{
  "num_hidden_layers": 10,
  "hidden_size": 512,
  "num_attention_heads": 8,
  "num_key_value_heads": 4,
  "head_dim": 64,
  "intermediate_size": 1344,
  "vocab_size": 51679,
  "hidden_act": "swiglu",
  "norm": "rmsnorm",
  "norm_place": "pre",
  "norm_eps": 1e-05,
  "positions": "rope",
  "rope_theta": 10000.0,
  "rope_fraction": 1.0,
  "qk_norm": false,
  "attn_scale": 0.125,
  "bias": "qkv",
  "tie_word_embeddings": true,
  "parallel_block": false,
  "init": "normal",
  "init_std_qkv": 0.0158,
  "init_std_o": 0.0,
  "init_std_up": 0.0158,
  "init_std_down": 0.0,
  "optimizer": "cautious_adamw",
  "learning_rate": 0.000841,
  "lr_mult_qkv": 0.5,
  "beta1": 0.9,
  "beta2": 0.95,
  "lr_head": 0.00464,
  "max_grad_norm": 1.0,
  "warmup_steps": 202,
  "schedule": "wsd",
  "decay_fraction": 0.94,
  "decay_shape": "square",
  "final_lr_fraction": 0.0,
  "batch_tokens": 131072,
  "max_seq_len": 1024,
  "doc_mask": true,
  "train_tokens": 1064000000,
  "max_steps": 8118,
  "dataset": "wikipedia_en"
}
MLP neurons of a small language model. Each row is named by its layer, matrix (gate and up: input weights; down: output weights) and neuron, and shows model dimensions 144-271. Each number is 500 + 50 x the weight over its row's rms, rounded and kept within 0 to 999. Numbers have three digits each. A neuron's up and down rows have the sign that makes its largest values positive.
After each neuron's rows, "raises" lists the tokens whose logits its output raises most directly, leaving later layers aside.

L5.gate859:549446517460553515399442545534541413465529536443474529493504504535446559452440429495480444464488515489517545587575513576506552517532544414501518463553555464535466617580482422480486505489459411463569512467564489472592575510510446466470475474607435525559571532551551499509475504546476545466526539562435449489464542540482532571449558464444438471401464469565563446418554449507538514475462
L5.up859:588411473461527474523402554517521459608477428514495520498498563427560515491478504393560530428507442463506490553482469626437582525529574527467458518489506423588495572527557541541455503578459575571479521588541466515470449493441485475490576403467514501510521480569561537489530391501567571540410618491491561526518553480480531412570497483547416476472483562413537511618537458573531459455425
L5.down859:469479380458527439497517533468481427535518507482461548518452495538526593466572435556431484376595413500444494507355490509411489493489554398442555476539488479540489473453524516552463514493470551501549456564473453420521483498500541529488610530450499581455545429513557518419494424464524469471450533436467490551568566389517596419503504463542421533580460578403610490560410513499401524458492
raises: "ously", "ty", "y of", "ables", "able"

L6.gate712:428468600534458499361579433500448507491415568536561466418517506482478515477488539535457602472490453530517551537444486513517519517554461463436517503477480602487471476461501492466444498506493561413516506467520517564505570464537511549507471479457461483527536489535451471383506537537420496535415547446531559513395419514566532495449464497421391552538575458542504411453590414525480513536489
L6.up712:422492542440515360465618552479433505496487551498483500494539519438488486493441498529582563541525426432552410516461369554564558470516452499499593469475321542468561502416499441472502451503489539588503583515514481479483560485490481445481558499487491545460498595488480525522463465500496531507535457505518485458517478486451406532503492500628470512494571521560492478472542474502479422597592
L6.down712:517519402493463477507519551554488548546608531591488472526519475508521449444486540417531554562504462444439567450433518558522506465458500469525464488461438519534478535425540501526424516472372482415527619476589520462549468532474510520506506486544458509449569495475522547537484477429425431527542518541508587529539468489473415460563483488557452504492545577515476429501612628556569538493575
raises: "ellow", "ooth", "62", "61", "60"

L6.gate1317:376535470580437501509514436460461540479516484530473577517515564497443567480511493518586498508581486533434513487419596540465555543485510473455480460458437560498549453486558602488528524539527440524554527550383541454507420450458458571593524513552481436498537465556510495461513551541504371539391538490491456522450470502366462418506550441536495476489606559482484416546475558461427590434553
L6.up1317:548478486517454468486543510552541532566522403494488503459516502484589457478517555374558450526527489557436531450425433504421534503548496441474515546577456461481563580521531470468520399543526402494557455493494480563471474554474461505515613485539493524502455377527504473516494513454509504489418473519456513592457449512469396478436394502492453514430569473544481524533534474499509454500457
L6.down1317:629532543505536485480437481508498488508580537460462499485562454454511530520527545429475497532495389489455539563433463487472546473452475411502527548460414471444514564538522464479482384560533546520326475482561396541497368487511419472396507500421579568492498479486526479578470478399565472511500514507455517444490451515475395511451409515524481495419601507456569520460513456476540380483475
raises: ": L", ": D", ": ", ": N", ": The"

L6.gate1271:512428445510479412445547497592473596445551429505465507497506436502512530513610435568432597546455470491441609489464490547466445446481564413393538584659518516462522574574530573493583484471525525499629456589509439490476467557386571470518568500544563539481501497494447496475537538533497438433480397427509444580529535504564522540572488458465480542557503456493449608503446495476508506597524
L6.up1271:434499530448502480443522566523515529539458481531539481441422586521589477491459522487504464464456449541477515413488475512506595426534424597394439563567406569499627546495490487473429536531538446546500457484554458452484470418513447475487488500437504618424480554515458440453580415462496555402442479491425489373584466483572478498473459476551477508533490488527510494477546502536511462566481
L6.down1271:518562490407448473542522476547501538554515488546524568503479483519503491470431430492519528433477498504581470512531425504566442483502556558438483477464440598520579518514458531479490501481553509506457531527493445576501474531474464455452445451566449489564606565490543412553534535469428455466552491516522526407481453553502424453537478440587432531461493480436523481539431472569484470535355
raises: "ter", "fer", "ze", "ve", "ç"

L6.gate576:499445439486482409536485504511508517515505518513439514588502500507572466472534522391464418497511538614571511535453468447554452564504571488598562501531542530479524574525444491542525430573642533553432462445480501376494591482515535476465459555452435536418386525517497455459486479555414532428572443478495491448506519544460548432493471465499541559523480362452520444463494489476508496529471
L6.up576:553609475485516434407547528567575464437601533493554403457546433490553569433537517492545545486474482467540499509506508526530502495514504538495442481431495405478453587518451549482552494439512492526504497494561461470474540480445558449522494480454481428521425461519428449522452432566493423447544526495481568578509436531549474477544489478518454412491438436433507466510498489488529568492581
L6.down576:535480535447524498473541569470508444491536615520504476486485433575537440480424410502504533413549443524596575541473445501484488533467465580515490464396540514541504528535491391530516529425496555472517489485526608458506508597510452542513452428576596491633545458500518552509528472524538436458499457481435569541430406482496555408410546443511537529450588581428501516618442418441497434468463
raises: "y,", "y.", "y", "ie", "ble"

L5.gate1052:459554571566540462586567476512411579423412506520451515420536502493587532524479540447471521582589479503432482523514495486531509617345499438576580522443428576506552491439555597489477538459532546500535461493562443444497513544528453551532536535386560425580494513563530486444525571462519526485512509344411545463429537408559527388486500409489516491478572491622492568511517485529499485525516
L5.up1052:486389536493475435424505628457474554477515423465515477400507474513521583507481476521525490549525517482491476579451459394467565515522575429491518425582515531503507507516479463558523436562466536471594430435531451575481559526476576527475536612472652501512489599347512514532455552531468449439510492490510577539480521509467537537494520484496407579515501494517502486458598530468512478497588
L5.down1052:630538510450458549432514460466552497428457569503500505507513373502561591583499509489480545567520525489493485350486497475533482528490515452508455542453492496511523475444548471517490539524544481518575515465513456499587489442405441475496505536506485615541426599470512535399463445487488514448544538502559556441549483536561504530503449454471486471581467408532482536436568437607495404544366
raises: "ly", "eg", "ally", "ible", "es"

L5.gate139:689584443423473479476478577593505392425531441531494504477496462476565563443513424456431470462424590509464508473477465495518564499544457577595572504495461463464556505531570405543466519400408461547541535414543475528523446533591407529478360485527475506456581473466529565543512525554430419471474502506453487462274404477390526405498562516449511507444495513494554547598521506538557470453468
L5.up139:469465564518543448465444556503491486503448550499508514531443536524491430501539597501491473535441501527490496508489535548498596625403562518489449480603555535428500495536470405438548467512543518592492490636460485493551490504581445528504511438534457571483478535457468502494506469397415468565398431502456567466473397440467465547467544560472557536525484438391505485505574501580591528577525
L5.down139:501516541427479526483491483504544591472390378542474549517481513456498481534489596552503523455456440538461499475554446595496469515508540418438598605484598470443537531428577523465514474531482458557424567488518499522574554547484545558507482496525568522563537481536484444465598427537507569487511440466541492465492392372515431471526572445482549528477456525493489447511500543506521515547526
raises: "ated", "ated the", "ative", "ally", "ated in"

L4.gate621:435558486575447481477500444443459496469517508446536530476432464488484438528500500496501383512512457492508535532417503524520434495477510554605504526585474587531478532506486430504531569449544503451564443436539471528540536553543557474503424421517439403619541591487446517516568522529498561443515613497487526471439418404445470460476543467468515530507509540546547532495424574499519484529611
L4.up621:440583435513467578561573484531521517400508597485570568521449480434528487544533547502562550489491524545521477571511532454479463518549552559568585456513536568471487509568475521434491559574540563509481459477549440468559518514547552483461539393514445514528466462536396528568505434517460594500452512497475533515458446559582490417507544516401562496473522504523564483614508495430442537511435
L4.down621:394478448570543568526477610514410481473450541507534524513607491460551487485440509459557487558384543487511464539447323621490534539592515485492551518607553509528506556511557438520516461465454453592452483455460531441462408510614544504468475430408586456450586543406424520420546461490486489548483531494461569565496419507525504461465479453517475423473436450468478482465512458511501554539435
raises: "ne", "le (", "le.", "ledge", "le | "

L6.gate245:497543538479526477517529505484427494580493434464560595408515541568444578489543503476456489576491552483510483508499563493514473496612500411481439524476615491578405503542527451451563565522541636412496474523464475553558495470483535442459514503523469548529584535429561515472437518498430502437522484593499453564532507576519469393577465546502375478505446450390453543556468446460480554530579
L6.up245:509559507531450504455540425487595510482549437551424500500433535588489549443513465579489582552542561478482482491562603490426467512532387499552465541453537458498436509466498484615430551408448549491492558441534544447423531487465491499525456417506496573423574492474455506451466525473444479521531552503468533451503490463523496547449391518510454531510433506485539502431506583481507564443379
L6.down245:524561591490478494497573539523409500505506499427552518512517425501487525461479441544522601566444612512493538482509565513512508552545453502562562551522501565512546500460513510397460536452482447530512506425483390499479518659491445504458588523471537473471479482462535446587541551520505572473448504556491538472452551474472475472492467511576449465504493476613610566455550466547510439518480
raises: "ions of", "ions,", "ions", "ion of the", "ory"

L6.gate128:525426449490493440569501504543469535511438439435500565468557520466453521545632538527550499485597551454507423500451597522403500472532526510538501508569511446562524397555552552598527445462496538464497570498508490464506496472581437521434508450499499541495509583582466523583533554510447458521499493496508506593440513516559552511520428539577526531490554514397432571475483452505492504500504
L6.up128:492469414471542489389511599545499544503443467510548606559552520529501532437535446515489454508616472553559510556525509546445561527333455407546479473609543516455494386357504359405526463485531535412452488473519460516510524509470523535497457478564497462541483401518519464515491415553504492418541508518488466506439551487566570453476485463485514544539389507550499478479495491564444442547498
L6.down128:567435526482544449495490571427478565510502456510501554383564510512424514524419581514580491534495629462546496438473536448443493485490510460488518419514487526578468464414503480513525503560580500488501480489450512480488463450473574526433474654422582487507519516457469479525414503579521502537555483468490548618464402477487535517493498482473558542497426521504492521530462465519472519450569
raises: "ans.", "ans", "an | ", "an.", "an,"

L5.gate520:474434483542462441464487415474608483530468501520492501596540430485561468500478412570622527550507483508391484501506469434394521481500489504505539562410445453470492583526569477519581470511493512505417479482509534448490536435416486522487542576539553504563575521478518451497521435567451604493511560450549413503412535561483637564576537561541498487468379460474570525532494513495474429473517
L5.up520:440494533556464518441429479475487430466563432475509500519435554479491551478521454501487532411446573539444540461491562471483499489488512534518484445529462416535497534546475460493513548462512490557421507510452443524482455470431513410510519500523572475504535571497391538534499503490453499550506549552529474491447538511544532489523406576583457532503408484571562488489491626458495485404545
L5.down520:469509514549514437472474559564460495499561413443553462534437574535491527486405428499477424506529495498510532464429522468453489572569488486466406424493479472454533455500502484469515636433585538564487545447548405511581475516482505524473427458535441540493580491576489525461503476429484543558548515574547512494488530494555550498623423404487569470502505467538508479422525541448546455462464
raises: "E", "E.", "TA", "TE", "G"

L4.gate721:451500493611532438467453548542567483524477496449520530416484528503547443471559518525524513493421463455439471519499575457496535532510503507423606451426478531459515477545460494359567528490599506496507447566495484484505434505470488477515571500470435397494541472509533479512453582426549551417513505511510482502582505510528524496470491426542457477419485492475480489580381474436492509571558
L4.up721:459532492526528421466508420464565522503563448527560524585468509517501539386527435487457435447454553548467485445500462461548509492415522450529496481498507422600492458567537544366682639597515504455493475426491449480477388514497460550447511563542478501487449544435564571469496623477535577478625540531503485581482567518518472408426468467544570469494465442466484420544462473577453479560534
L4.down721:466498595537472517500476460564459576502491467546528522589450609415529530397471519446439501425398381516426509577547468442548492484479493482527478393552475407499566448507544517474483621543533486548503529541515617441515470610452555558512470494558453554557541483460546490526483525443491478425529517499482448512514570393620527511456451595472386491464477390516520497517427465517451542471439
raises: "ed", "ir", "id", "any", "il"

L6.gate1241:530488531524483493502536513440505452448432514550387512536544517423506601536486563524457518530603572560428526565553497487496531406452526507453547480501411518485547520415618548517558534479535515484415455490514501525507468498423562506480570503517579450531470537452493514473525519537461392520521489479536521467468584462518562443466410556549480463425579544489433455499549497526575484478477
L6.up1241:574420482468469520464450523502577540536454562494460466502474483426428548514519497521462400428443547597489512466504469526564486530446478421499556499502480478511515515496499434514542520540462486508517465556606529515488451496547473504410577474543604544550550469425574464525506456487531520521539431521585499514420515470559473501448481497452442468535525543494488489456470614450534390609502
L6.down1241:538462455464539475543503554543543481515499442607497466437492472524428551515471545507461517452501458497376602506469587529481531559469420511417436440513522489434516458455524473420440454495431493487522501534558486419508458453505504424423483465523535451518530563495520448511346551491528491498459505489453580558462485565473524553468471408565397515556555535540489457436545533552500579488521
raises: "les", "le (", "le | ", "le.", "le"

L5.gate1303:472535486470572424520553551451496460514495469483448470497489541507530568395543513464501509547477458488423531509481534448558440483509440440537595465442412595431561497577442471516546610475520533517378556437576364428532493529457479446561478493534515464499590463436522509510541416572556444404492444546498474548421492461574557602521456438504515553567475506413506527524468500539531374461450
L5.up1303:588447499472453547539546553529558546445537513494609433478578595588548466509533540529440581460497349499467569515505505486500497586523518533586576574525489532424494417384452504445554498547531627511502566475515515563565500439500444503571506436580452473547529610495397519535526495503446560513516501528455502503525484489494490515587528556459491573530433517501623563483632493480421489480451
L5.down1303:472486490504517517574599520471488518396491508477497456560501575540543390444469542510568526527414439480521591483401453576484444431476481447535543509603496569535496513441516537546527530542488499566493441419462451604530500485520436494497514536548523464445522566538516516443573549426522560520528545506523453490450536492506515499475470583485502539507546491494520466480430491566506469565491
raises: "ments", "ment", "ments.", "ment.", "ing its"

L5.gate896:497530417586575468415475504536455473509529641502496449448512435521498514482574481616488588581463424463471539418466545499493432535626563440533519505453505526561577527454485516553564437454569525441560494556497562440536509512488496484509495551506528518559596449474503439457424388537477475457499533489478480568457394449485611486566520457442547467522459451459524481480475479549514526411459
L5.up896:522546424581510538429541531563565428460529417437487513561458494511430468601519472542583486515522434497498493483417443462493459509515586426526554539472539414456449477510555455535496569477484504505505496399456460453509497442466533426485439464579483514578484551516517578498498465494521481495451528583550530484469511556496484454449508479538454496523464514582455503456529467500605538475523
L5.down896:527467460496452465404531487461514573499561460488555462511470478556413398517462489486530455506486428437499475420463484511419552502554496588500464459532447476525562490518381469438470590497500565485475517470531448415535518515470527519463455493540513428475587561518598509459446506526511455408425468572441573462459509532370450429427510483406463501546402505514519442528559461465492455418488
raises: "elves", "ing that", "mina", "es that", "ctor"